Weights of a small GPT-style language model, trained from scratch on English Wikipedia.
Size: MLP 1024 SwiGLU, vocabulary 2048, 21.4M parameters.
Architecture: RMSNorm before each block, rotary positions, no biases in attention or MLP.
MLP neurons of a small language model. Each row is named by its layer, matrix (gate and up: input weights) and neuron, and shows model dimensions 240-367. Each number is 500 + 40 x the weight over its row's rms, rounded and kept within 0 to 999. Numbers have three digits each. A neuron's up and down rows have the sign that makes its largest values positive.
After each neuron's rows, "fires after" lists the tokens most often just before its 100 highest values on Wikipedia text that the model never trained on.

L9.gate452:467559577549513488534476517521452475479493565548550472486522452478550526533465463467527484555475467413452463532489506473534568493448479583532530408476504573521522537489455529504537483539514554476405476521442443562518471500474488510479494417465544481533465471489502490514473516501500456526481431463458458508440512500488466498487483420434476533470436523528472377533464450442501524536594
L9.up452:429494553560535510538481503502447523469530502563510499467524518503553532484503470496520478575504526533495511545485481470498506412517493533519524467459517464461520448501486493599529542555537526536451481479426478494523435503546492519472472479464536496499448499564510599556430581455489453562533595408520448484451518531542477553513524483452471540421462559515521458525534456503533484469612
fires after: " ", "19", " the", "-", "20"

L4.gate824:458535475535510576507486397483436481483507502544508444505463523497517550445458457467517493528454501553535494505490488489445541474573525412540479510500479477564428536464545544484475491489465523513493504447523515524501600510556448539503508502556456443515525503505470467499516550413498525531486514499519523511535433491483535444507516450511446478459509475519480513503485498498493467448479
L4.up824:521475486556517454513559503535410472495531514482502538464476554499547541576512538494521471474483465487513510489547427489544465542499500511505475490547482542421468521500529468566572549509487581548479483431475525535496478447494525464467461521529519407591456431489523575521460494500508505411482542501431507483513456478390523492528511474438531412492403509496544491467505538494494497524496
fires after: " M", " D", " Go", " T", "In"

L5.gate14:497524519410518527488489572482550492489474463507465506513516427432516439537513440477433558469437535493531494496448511491424476520547490469531442596547499505503502516482475448479567496469489446529411529498528507544548479503526520521519467422391472503558580530576483505490437495514496528516505562574438513518438527544475464464498489506541464466561461550462522426544503537519516554457495
L5.up14:517470448518469496483479521446518470510523484538483393438490459458434480475535551533457554537561487489474509520473509521449470526471555396565515503458549527494496468463580452502431486466535540505409552425515496510518483500518521464508507447573492511525486519554440493525397506433419448524486490556513565491491490543543545547475431489540504514453516441560454512469486590488550504494510
fires after: " w", "w", "b", " W", " M"

L5.gate585:506533468490468502597584432465489513566438478470499513500497529447458410532487480497570461571462515472444525409490585540473475433502519425504475538455477456433521505509484447482467465508496550560484448518527523404448580457484579520437469437548464468515478436517494471476476510464526539435514572475560490491437438403515547488468498481499494488491544490469557533552510426518453515501499
L5.up585:493490515526489494503470543532545493442449503473530452527564494408533528552523396524507497500505509508517532491479557441470549501493511386526518501500500471451488477520479501488544475509541508605456500536563503541503465493486488563506469525546475404527561509467495447535538543526481485536523474531485462533526430492546495474591508504539490512472515438498501512453513517565478502510514
fires after: " M", "M", " W", "m"

L6.gate231:553462494491490532494532451560498518475478520507531507483464521472472486552467516558455505523483489441488519527487492608459461475474487532534435436498484498475477520496456430601456498474522422447507433505468426416492517504514505488470431453551466473444527432534482516498477486489483566595510486451518545509457437422600463509513491524557507479471485521538517589515486444529468510506444
L6.up231:484501419458553494443508534557535534574488545504556439517484548486410511434428503500487513484478503564445489504417529600481460509557537495503496526529507488574529505535496544478482567523538512513535529475497508420482498456544559455560536583488453541491548508492543568474490484504554466455473516533599438484509485522514461596567546466543479453606450474500499529516525566478494524504518
fires after: " p", "p", " V", "et", "rop", "ov"

L2.gate570:514424433517471512557502525503467503469468496544488498464527456509520448537548482423543477555479444482520450483456515466452482452491565499511582476566505443518481503509467523507476550456519505458484488536514557474568501486558478439497517384403477462492538485531541527486540534469454525534493545590457505479489544445563468524558483398559514502456452469559471429559428588487476459508527
L2.up570:508491490551524527493462492539528521524519518489519503521436484549475501476535451447509500522522548536524518472448529446494471506532557411521550483449514426467486517469532532470514572536494546581478501455542500504476513549510450494548520442504455509522552420564502473460529497456535543463483462534495462467491483511383548539525486503482435539514519497529510451511435494488497441502429
fires after: " w", "|", "w", " b"

L6.gate972:450492475532544453546536519500488490548573469483454555532458507486536526505534501541494547558448424499511460527481478506495447541559508514479495460489450619546515534366469459483493470531521464505483500488509578541529444481479496461425527423492495482477543486485508534476511523453623561514516417494515453488527442519413531563520538415483522433500534530505536474561509453524470512495483
L6.up972:472481505576582447471414503543517478509565472476461539452517515487487478553506530455495501510447495509465496490501495445555503523543453562478594424443472522535478542499470438458533541563530415518482555480452456513493436535551503476451518417508544490465477554488495549559498495517512411555468523498484504544491476481513497483502589586513514470571474503524532544526520523464484518430496
fires after: " a", " A", "av", " Am", " f", " ab"

L2.gate178:520481538573480478546491527450470539478499508518452481533476450469491536422417523550575504495493551528460470504539498514502517494492508427539538516450476626485515493523473504455431522480511443534465486496467519465546547536433475520518455470566484499553532479517526512493513552489488505557437509456562421529460517480485479469476489530514495517423427481439499503587458566511564527471516
L2.up178:539454472576410462517500467519468445546500465545449473497519499514524530485462485471504520511494527559497531451471521500454557539523491492420491528490518504496502543551503527502432531487538539501487513482530490517481572510506519563558461539525480473511579518490550479502463481472497551492520518615515476452514458455528466458513539572489543497461459470467504492496447536557461520541543
fires after: "C", "-S", "P", "S", " K", " G"

L4.gate960:412510514507516502507531432443452526491507498419448461423531480522442551558496457455469500502505478483513474363595589564499486520584530573542509486491440481460454515557488497475486549467469508520555469522459477498497523631465515528550532477462536513486530424502510502480549546393482526486485502478531537538603416462492533435526539524488455537541461484468552493508504499522537470525496
L4.up960:462484483457437531530524484490440447498401421489569545517488435540439543539524513474482499497505479461559458573491437450498493529546477509457454453438493516532546487558453527573495471473518483518449465468601504506512554538463487500510488483523468516497535474520536494527458502486520463552581498512492473441419586513550465544473515457551487444487465513435524501441534528524522532455501
fires after: " T", "t", " t", " N", "n", "ell"

L6.gate942:454516505484503450574529451595513487496516443468420510480506541487465518433582555508521509470416508510455476398486526479464537511424515479531480435454470545524441503563549462447485544507538500563499449396514515495514512530497464454433437496541477504463476562527513489444471523467438507482501554510530527541485516425517505491532525515512487491506628428543462472494488514466450489536494
L6.up942:426533444536419523546592555504411557460552534468533470525605522459576501500541537512500535540463481523507508514578509411479461446412559551522535399488445452527507504549466577472536551564473529460476498503502451470581470534523447493618494475507505513493602490502561502528439567530475489548550506526438408454492485518541527485549463498557532495542520484434537467454489518522491521502522
fires after: " f", " F", " al", "se", "or", "f"

L2.gate770:542558510455464473606476536436495438490479582439517504461526521536523562504555534528486451531554511556564444496472497471511542520452486487475512474562470488497483474516526523491487472500496512514507535452494532521508460508449494538489471516517583445546449388467492466537495519500546488530448502489488478535480425529509469582616477474527521498548584473518463472432523519519548452473508
L2.up770:496517522536469504511440466497503493523433476506467468469537458506556561529483489480473508514519544489541574476507527465530544502542483529542506523562503531481488486519437587445512477479458572401555504438499512451484525428528515445575533539476536425536510514478608441489461488528519474512494428514445537449516528488487529503522524488459432463492495512515518510524554535553508465499510
fires after: " S", " F", " M", " R", " U", " f"

L5.gate182:473532520491481544543465481571433517516531452482494572505418486479452500461428519420553519493425489514477493534518523511487518490578526502458558484523457497574532530425514477471482544443525532526486509485484545506438466447464581455492511432380447471435523504482559502545545500537479554445525489471563506458514489521518492504516425467543527492520589505490496563552512431480475489536500
L5.up182:483495533479460480545469552465510560448496484558493500438547501473490506506476461452496468495502453493479529460495475458499514526541479523545442433511472475578528539495493490445550524515550539473521469464511490494503502508506567413554458470485557476407498501461458520493527564518502477494606485497526518444557557516465557463522478548540468447522551593471498536471479502538451516578540
fires after: " do", " G", " did", " m", " d", " D"

L4.gate468:496437525483459524469515478471473487461439492479551436525553498454463540520543478478486463500496465522527446522544449542495449535562479514543516419531511512500467520508451588432527488472453442557509508489538483479506563464430511495485465512513499519543529600533497501456502573473525582544482480510513504505521461460519475473480541447511549492456492451561469514555464550426505540446547
L4.up468:538470510505480510549452513473538557506499565481533527519538447464546561593485534492505435507494431527523415508520488568546434509548518456487537483432596491522530516509440470433458450512477524548543403467525474456427548544502494517530493491480526444477596517509458478488520430460607557469551541472504404534524505496553504434511440494539466528520494485499452415564477573498512551495501
fires after: " v", "-S", "S", " Sch", "-s", " s"

L2.gate114:540526457489481461553481450521449479454539479524538601443446540513499524501495511509527514566526437505510442434512513481461570502440453472559511543495521490516500510475512550565561536509438501439487493510417544422490514518592544489557462523512459578535472476462536474506560411431500534526425478383501504471477483489489503495498464521471461549432495473484484540503510447542533545447547
L2.up114:560457461503537472517522447501512617443522495503518470506488527455448485435478543481531489438468442453524531482527522476524524568509479534497525511460443499535463497478524518475474518478519501513461510515490420496583472506491487460545480526500468508501431535467524503554537444435549510475541413523532508455500488468508480498464474490468589605438510477480502516531500572558475516517476
fires after: " c", " b", "ib", " B", " ex"

L4.gate1004:430488489450531525525530434539515471499561474478541512537461501528494531534446396431445546525480564457585474466521543497568520484511445448480491501436400520464543579439494558496403505549522494495419540510479499518475511500495436522466498505492499516515538476509495385508444478452545540499471553480539470539474495546534500488494426465500498530487491467489473458525556550496526562506433
L4.up1004:515500500536570485518483468517479524456461470454449529498495494489455479532505541487498455516451506583476465503581549511582507480505495469585459500447454482475501530500545504515488480434429504483444529463465534523530573402504446494540423463460484503509543488444525493486480527533500509439449549499545427464459389471584485550470492483490522448473513577498461512473474486426463517451559
fires after: " ass", " cl", " me", " ent", " W"

L4.gate950:473502467477537521476470528456519440467525455486571469482482544495534542470461569487535465501459445495527459513497498497523499489522504457494441511520563469510445584451577490508566550459495529513561545495490482520559493488508558444504591475545459426440501493526514411514532598462529494503553524525506568519514482487498509517489517452528497475410531505446536482459462564570511485514568
L4.up950:439405462453509518467479534513502447429527450475661484495517418509546526530517514540549490525460473491508457495485480565501530493486471510534443491488464527516463496443533463553568528465469550520543550479511546453516518521474520455497502546562508431450484491489531464520513543444547512478503524541536509457524524549450513525530579500450499423471435477493509499513527530566577418513510
fires after: " T", " M", " S", " b"

L5.gate227:503498566436510547575509502501478484478469455499561486512498483521484532486481410475545469502442579516479437463479553516575505463525536424514481560479373502533484444508584515465464548524538542535495551480500467543524486515484538470450474427435497461521509439525474466528598504548511425519509497449522534463441557478451450452497452485432539554537537505541525459451470567528516527572515
L5.up227:511535501483500483564504530542506530482458490510488515523410489499500535506500477476505506603464492504481505507471593492480488530562537453486494461514457482513468539559491498484450437468520527548545510523480476557579550478487455546485487486529488508505517548441484501499505532517434564444594501440514519475466454456506500610509541398461475527506510405480492471495480512531479483534530
fires after: " cl", " W", " Sm", " f", " w", " M"

L10.gate963:435485551503579499549488477508488552473530484572498466543572471425478497484449470508484461494542475523447529477532482512445522512446453557434474475509465513531531524520483437509559555512566443524431531506552504436565395489480537541435560484492435521450485525516540550542418487484457483481454480501480489423397549508541538461502515451473600514463464522416464470517534496455512480492531
L10.up963:479544555536491552566468580529522494534541531466479536476538535440460504429517517432471474537454604549478468482481517472556517501525455481520489502526513496480443514517488532556459453460464475494576516546563523503547492491488502518538514518582561514586490457470524498492433510525423500494508534498484571451434484504515543519500521557423466493494468516488519442553520483508516499512608
fires after: "19", "80", " the", "18", "20", "70"

L6.gate142:558500510505499487497478463520525470491448500508507487441518501503475530588578506527494469497519550442431492502437540523539519495484464571517554483500478501510427440500543513403492466552507451536567428524543478535573516538518495459419439447458551469501467555542463530508495447453501532434522521507581444495537511487533618549405441495479461513526493461523535609488529522518510502574507
L6.up142:480560480444497473431458535498546486521517511445477473546494519525533526543465590493543545533479513509510492514522533484499467465494541549491495486571523520501533448557464564559461511535485507509479501455479439514498463508490508508440502507540482480530493516403513463493528505499482481448486469565447521458576516585496466577538527520489465430538483538520466439539506471475474462538465
fires after: " f", " V", "b", " al", " Al", "al"

L6.gate483:542472510514527560525474532480450543447468524532496501523511530433467534478528510513521425510542442497492486492496455420456491556494488557469495534521487477534498499514434505551492421523502503464519521487474435522486530516460522583460468485519477504500487519486471514459471491524501449521523554498499526530435518533550455449508493550516480481552448534497488490463471478501571554479581
L6.up483:465537473464567557463495542433507452460499437551511459495498493455485537444560509517448450464529448567491562527495506485552513469474452486453488581439497427505556493442488493463501531547534587533484512408462506535478520481443578532461452418539448495456538472482446446518517468493536503543553488551500526484503473442542412452565523511480516434507557526534521472470523520487530586475544
fires after: "ur", "it", "t", "at", "art", "ch"

L9.gate858:505547493449499499513510515526496487508480504532573545527541502485486527509498539508530565478482462508505465563467476530394554587525519516471555447569534386478497565451531518467456520530577456496521471557522520527547558568446517484555483461539532482535526476502428558534586556446554551513475540446534464497494516489493513527486457541409509514516553503466485594542512466460510509468560
L9.up858:513441521544495518475574428583478457483565493530383418531465508572446418490486580499492496518538460489509503490537537561509438520550444452452575558543538528510437465486481465457611483468477522489524539481500448404512462524505442502533482471480524513517534506506439491443488571531451532572439535545476471517429539504490495520497491515448487567531492473516540550593460514537486544492497
fires after: ".", " (", " "

L6.gate263:480496552543504523467485524465502489460452483509482526535474467528445411498504486541486485559565543420567434487453495588562436459469578532438479478555490497502486498489512515519472523536450494499541553567531478527477555448512480491443431487461529445491437486514533422475548498489481570471510534488489557475508456475546508466530586464567517459533454516481465525541484596510618540466552
L6.up263:484456556529548558532488481473454513465461434497535475390522457527470514506481497525500575515552494520538372544471540501484544498542536522441456511407505530499452522514479552445511570529489508568509503528513495497542529524547444529476457428405523485501589505543502545558552526577497509472503512532506568588534451484437493489539531500555370444463481481517414541539476551488509533491419
fires after: "at", "w", " w", "t", "av", "v"

L5.gate313:549517478497455435551544402552422538515506531539455545494522452480435588504525559513504476560478494520484525477532516543497505515516527510510530493534448498530492535507499453379545525539434495510465503494532460444453520499441446560564432533505506494457498489434476487493517461484507543544510510435487471404533485536531548521412539537525414547478531506397502441534530519544540547452525
L5.up313:518413504409471511506515442527448559472524491563475512460516449537412537506501490529490493513557495505469468491537481492510516484590428529453537455488535495400473470524481526455459502493425550440510519523549460491515509544487483472575417477454504507521499515474465442512477487539484470474460526540485427505429504487517500523530493528521470516494522565486507452528490513516426480475467
fires after: " ", "ib", "s"

L4.gate341:566564489511482514449527498466499456535497488570484468411530542502481500435493488566555610529470433475490510523498559501534517487494538497499530497564523458544487538460541419473517498516568525528478520513460488484501573517433468563532565547563385469506517529516528463516475491446463470498493478470552492519473491519409553566527535486438390549441506486526460491498473475441482518471567
L4.up341:473479465551429503525521480569545472510531552525496565478502497449571472482439480497511435445479488450497447505529559454481494514517489491366590469489545533492497461465520520473487502497509475472459529571432476473514519475516461459553509515458451510515476463445502510548515502510486465532546486524589523567455474515522506460549444475512434589543518532561527554498547553545503450520466
fires after: " U", "A", " N", " A", " M", " b"

L10.gate895:453519482475523414554487534500462541438476461491501478564563532541497488506509487517450508572476442539479418484471454452513500487442452610499511538539448427497503545537516525557503463541586507540495491494477534482513558525510479456496488487496462519501424486500507485504438457448458475481428547511449517511527531453511494510485480546427501545491445526670505482514500462530606501511441
L10.up895:482505415410477515489515457500438465440436458533488483496573473469511512453555505421447480558554438495486515483474479466552478501516561574484557539516530489460471505466423524445506513454462500505544481453480488520464598418570442454508439489514595509530465480484565521552534490492451507557476486451538503532481498543556483493442512512471496513503487505479456559477496576512589455468498
fires after: "\n", ")\n", "s", " |\n"

L4.gate925:485501479531429545460455500559528534483424503467457538498489539529422502490506581413542540479451543453514466423461529523430478497517471471519553493511464430469514506565537438545452521538539519495547560458501482413520568450448530565524423523565497487562480437532567473488431480421484453473527494480589485557482504494515590496506507447510471443529499542533528477451503508492436500486474
L4.up925:498456529552506505476502535563491513546481515509494495442441436478542475496432478476571442545487498481482580510529538484443508479486504487450481469568456489530568502511535440445520508520466578492534552523461546448497484508474494444469531555496469511514475511541599413482511487487451446523562588487489432490499464570511553472471522512468503506524492459455466563470533507514401533515506
fires after: " r", " pl", " R", " M", "ot", " b"

L4.gate301:505500502487548471445469522444417506496523472464476506513477473519532543523534572494513483437525510562497497497425484514506468480603565527529513477519581526529502521536508521488546537511481479519499511536515494526507501529470511556498522511454484491475501548466554460467479450444458528570476451523481623454479511520503522484530499507589518533538448518471485524497486531518558471483487
L4.up301:449552515493495504502543477472470497436460484494566429523487449508438494458568489473459438555567478427533569502485494479435556459477560496547488509580464490525594442451527461573536557527459493541459511527534443482485517437506495464478484468533483473446513553516489409514479470504499529536499547509560555468450542462480530494482509572547439531433539510487466527436522480494530510446493
fires after: " W", " gu", " inv", " w", " T", " S"

L4.gate635:525579506492487434553582508480478520554451534496536555504405468526467528558490516396486512442474437508511465401472538422480521562543499542530482540473508522457456442394496440501572473515517525522452527452505532522476407510430440559480484493521516541537462578520532504486419449452447495438604492530411541511572450508526406498500450531501520586507470520516521431530490538478544487473561
L4.up635:500516509516463437530569533526454478432503549522518495550479514519483478508399531452524514527512465485477498451548576457497522546468546543502474526488519452465518532366476476508513501540489563535520520520503501517533414554456407541528478514552510501612497528451457477465473543540479473497573466637453482451520526467589470518507478525547508511507385433493555429516512504508574505483531
fires after: " c", " C", "s", " F", " f", "c"

L4.gate346:525498490540513449537520539602484464467459475512486524520527501441464504562513488500486516513518492535526391445499503527373491486469505490504518516497510531522515483487449470505496495460489467561502477467474555502563503463493514486510529453523466432467563535482514481462550479519534383509491466451478509511574483518515491487592488552561472528527527461484556479560444548505518466531457
L4.up346:501471537515466528535558457528510504450490527544512512507472580468510497466508461520548563477467505483583510489443470443435499451442545508485449504517544576506498459482448446465419462566484477605511517523438528502445458494454440526507548494533580513489504543544437548476509563557503568562441462535541533500482447489505446473495587514550508492501431430507468445526508478478470530457412
fires after: " F", "r", "af", " f", "f"

L5.gate25:527528435523540538508527490466545475510477501526510564463500453481462496508603478426459515477491519470546458539553527533438496503525473538514552550524494481472518547457490586520458523506576491497493452467487477506545474526605489476480474470495475494519541530474465505465507488500507440481522579448491418527586459519575493621497558506442542513574483496474477528520442468558521569444539
L5.up25:481507453444450573583538462417564495526478511495544532456470524530414454467485547521447516476551533390521337573449511462517491504513432433563461487479542413560547463545480541560549446412493492528463502418463478484443464462495494525550434502477525471492437476481484510468523496523468508514509441507517480538489496512506518495469560514515475406611480498466460473458537520479483505590443
fires after: " t", " T", "t", " U", " cont", " tri"

L4.gate954:518429547497546489515525548594517469498552505509449527524536502459514520435497471512441440494478448523505456514491418505507549472547511520528460474526445569567503477472494500460564494544530586434460480586485551547450478528435458514510490529491529500531492528433524417527496623573487490527542433528479491396487584502478478459526454528568486444464523491548513528515487563520477494524519
L4.up954:533526506438573441493507544467478410533568470438497546528491428471525509499554403506570538465489506472506467536474546549538573554464467550507479521460516454486434414448533475456524533484477480499546541491503548509452491429459530466482533497468535419478507457457501502527506507444509533529472569476547488544501509430552547465522482587467500515522476480539452543541462498452530476546438
fires after: " S", " s", " An", " B", "-"

L5.gate359:477487538599460513476496586475471491501565473503487537466492451472518440566517487535481543526535500482484468429597516512479453520519501520488488527485545551431459493501496473518540533492494518555582509487531588495511513543558441496543528487551475460558526543491428461583566540491544507503419525509498552515579543522569547540592489482560498512505546493442415474500461554511461516416475
L5.up359:412436505445457521486459549483512474449577526572474514476528454480481442562522445460479514516585503489606500473552445547515500561548492449531531462465513518453471460425533464564536541515464496464459477544527593541523566464563451525505525492469448480549532593508487454531504561555475469525478527519523525501521570455592485485608535525516456529464494536463488466541443517529466546452525
fires after: " F", " f", " W", "ar", "ph", "at"

L6.gate293:469553525562474517497477506569479580521567534463486520506456439540434509495541447555494474488478486518534586453514429534493514561498500540494511473486545507479596471470510443545500557486485564534483532518468513479459505561513484540512548455476477501473514607461470505469494497513499476486498471496465574528494506467515464467549502574466491453472432477477502498467458566409474455510473
L6.up293:468515431533476497431529490496475582465513475527496524521556512503473454491477616540431480530476483503516505521445461548541562557496539540502469488462477503478468489495498538527540530525545499496482472498498529475558489465457504494510570449514493416563490508511572490481555564518494491518535463456537460507473567501527527565471497503454489459501478467509525496492452529520479493425486
fires after: " f", "m", " F", " comm", " g", "f"

L6.gate182:512515474453514480533516461529504498474498439429529482488460546488590448496471560520467484534528513559494494456474527502522446557516471522551533418565464421494431487463492582551553482505551482500528559512556511450599532423538471531551475484513487469516501353542491473506474463494491455520486497426483482494524498487604486505493439501499526531509489506511506566419527503535535525471547
L6.up182:462521510417481540475482547498566457446489481589522563470569485574524478467475514467462489560448464468418558488487501493482534447486521516489514521530463498455485502468533546524529448504491501513538421530429505463508509494500469455441495486492474444451512566488508463502517439426437538502492478545560436547531543518467462402593500492467491483524523476452510509456459451447495475450509
fires after: ".", " J", ":", "P", "R", "k"

L2.gate278:448522471545491418507498557542516578468531449540499524450521504516547565503524469482530418517461481459500475570473457505491474436605493508520544592512555530469478523471463476545543515475483553489527495499489404503494536510442492500419409574480508505460440462447451536497448496463500535483521479393560494498451502546527491489554513487530525485508511483406508420469469514497482499482523
L2.up278:491438526525527459521542519602465573457533504526497430469528491492535481512536472484570485532485512507501576493471513541469500481525464455538512521500433486483564554438588497495494501489436561487504423534463474457516571478507590473479445526461456467451466574511489589518537480477467509493551511515558491483453466531464565576514455512517516472410538537449544501594520501536462519501483
fires after: " B", " b", ",", "E", "ron"

L2.gate605:496469536450509467478538518503463501485540497442457539515499442538472549531514574499555478543484515583519492466403521488426506485512476524492548471512537469476464464459561565525537459540505515482477502447543550537487494522473473506536501461515526501423523423455546496490435460576466455477490473517427555451498527455424547505506497513436519434515521559555488464434505534487523477547526
L2.up605:460470453551560454506556493485559509533465508501434529493497487460423547496503525502566541432507524599484477475540491533513493523498490498534555385510535487517493487478567589493550518494461463500478577464481564532540482496504498448530504500426539487468506422539536498509507427516551530418467440451460510497473514462420510504487434462486481474565499538514515519531488512541522447512468
fires after: " f", " F", "F", " sp"

L6.gate730:465487539521557520464500528411522541460467425426461433510486505517512511529523422527576493544565506565486531514497551513516441585517433536469556511510478487412499469480483588498618515501531496522456498493532477514470472588519511461479515518505540456476452470444471533444499516504475525509481489557486532518472517536548486503548425558470431543456487585468436497482526549496472562552515
L6.up730:471594507514563538483460512534524445513491432477519568407525513536468485456442478522521543578474450448475568549512446515487484492459465480380477543482481502425533517476497494527488495528451464510477488514518482443596521517527563524588539450513529554527450515534457454513520511487527513468561491528485484537467482491550498407548492524523504516484510508504441508521449532597522482516477
fires after: ".\n\n", ".", " J", " l", " y", " Y"

L6.gate599:509509492515470473440502462542470507525528476483499459452540491447542576506506552506544498507514554566475539481533522525476524481523455458500586512513441503488537591448514421509483436504486486510483402514501579515493484436502568593587476460527502407516452527509513460487493521430458507487497460515537530515464538538431515491484486459502526550480546443531540557461458471498432506448499
L6.up599:501538465429528448515474479495460478486453490493455561458483541506483532495539551551518497521529476491509559412518538479551486437495512464524519462544474516472506435523523498451398476527457421528469561512562481429508490541530450521469533571531518532562533479520517505510510456499502509510560521463525491464518478466416508461517566471455475463496526525433420493457503492490540505481542
fires after: "im", "ol", " part", " comm", " leg"

L6.gate686:464473489523478469558478513520490479476551474470453492390461482474539494511502421511483535510460447457554509453447435537475483506539556547492517462538622503578571470467492470465483511451495515538448570546557521491532512548486507461467494468533519544499526491511490571498454455470524501572509470506443487573467461494592531473597510479572508579465505510520516425527450506547455478466490
L6.up686:515499483496449514521543474563480508449493433446506494447517480475489477442402445536510443509460504459510538519425403495525464506511486538560579448545590499424497509457464568524490502459453479547493475511416463477426478519491526446411522497473468521483514485469477494447459474566507465483429456460522538481496469428491535480560537546512459526517483497480460551458469490531519550447593
fires after: "er", " ar", " g", "ter", "ill", " Z"

L4.gate217:479488509520535516503523473473397561461508514498492573538426412432517595478525422521476533500491506512496472499486442528586592475476457530471447517476483565535517475547507463586460496502443552385544503538459443497527508565507435523511510496480522477497429537404556514493552568421520506480530463448501551563500560558486478483478582474567472552479491421526472513542489489512510492503522
L4.up217:418477466555566510514457462482469529510625543484518508446417521454542502473526484450448560438474484468522515481534521501546549492463469510537551543501520447440462511471463514516506480498453526497447579438545500526513492433477500477470527456462470450518567522484531519473494504516585547479461496462466454482526529518556501561539460494515513477469481455527485463443459514491470510484473
fires after: " s", " S", " sur", "rans", "stit", " occ"

L5.gate5:560527421517477533532516508523454438454503458540483554473519474546449490442506531529510416542545498472414433445446448488437525496545526495513496513585465522518484518433482553532504509502515521483474497484474561537512471541540494459536497464379456445481489476508519458533490614473547503421536528513487471569416450494509516482471588521542528537593493477501563513508493507504513542507555
L5.up5:524503482471501463493476499517477449454458481505488526463516471513484517483500519516464447503536487473397408436455469551486533518481515479514424489549509521528548577523475599508475504408569506462496509523458540461457476597485477398430549517506477522465464579461434509512568548502516491491525501519440496468477493529527525490415549513459486528509462508494504525491486441506446472500468
fires after: " D", " G", "|", "D", ":", " R"

L4.gate426:482469522556446461542561450500564457488525483485435536461477479486487511534498471466507472516467478512471531488511540486500472507508471412559449528519527403426469553468509462495534504498521483496497511453448498519520506493472470573529520504524535472503564522509478503507489480534455487511497480518453503511490491449431543518504486459509474473527609536483499484505483508504493427482478
L4.up426:456397430501463438557530492513476475514511474521510471503565429458555485581487494466516545406480508500569443471517429530506485488492514569565456511531457474510528505480479495528510489479501490445474501471493494450503502510523484428465541535561493540538494487468510478513525532507502490527479507557492467503460495509504562519497483448479492455499467556566426511518475481445421506490562
fires after: " T", " M", " p", " m", " comp", " Mar"

L9.gate649:553530520543510484458526506594551464437431478578539469524451544486489540480535498470440532545451492447474485433444537554473480505474491554476478547479507518588560592501457498511457496458457479523500381475496521523509456521541458560465499456496457473404528460458603527491517487471503433528514600539518511415478514505466492552620470515546488505512479504462530451466492487502482485583463
L9.up649:570442503544575502532529509478556543509530504528503579519427452479377488551503445533535524576506492546575551548486546488535545459513507506410481464508518526463445511460497537554519505494535566538459358469521518512510493481549525471549492526550544505450548526506481493529471481532499493588477529460530534492504443497487524504536467545448510527516476536510504468477476479480525488478447
fires after: ",", " f", "14", "ia", " F"

L5.gate1017:492547489458548507561477521472440563475403575491497512521521526544470494508504485490420487446470551490519552435470424515500465530466491521496480458520483557491492494549473522529506478513551522479520511468447510517491587565485504502507541565543553440481519556509501474507498499551426461537478450448454551477460478448522527452486451483509517517535491483523506490483458394544507495577478
L5.up1017:386509531475469475547479505503514507516477425573456435521495562445466516481520537549428558494455489489430571438482508490478506424463522492480498503448515528524501495480523483478502521495505527442544508507492510521462565480494529525593481582552554497440555526512446482509511518502456518517464519524494545501486489456534540438428458447478461535531512487463519492459466502462460444498471
fires after: ",", "hen", "ra", " p"

L5.gate665:517540489475533478466563488510485459503473487415488536464451468440516476488489436519471480467504542471454479578502503520430514482535565523449453478541434591547497497451564488556474413509514563522558430547424461520471462436509596486486520534434482440497443542478436509436461523580493501422488462544522492520492467462485557528503609520465512458508564487519577605492447444509480479489504
L5.up665:483524537395500455513523441522440522507503405525487485559518479509505480468498509476543447508519573466495497472529474560463472487544492393509510488476537520404501519451486430528562516469501523537600457472505524537544499494473529518462470461515482560537502487442365510475470518611510481541415518465522477497493536503525545511488510547508546533479540459517510514518464492516540442487561
fires after: "P", "le", " J", " L", "iv", "f"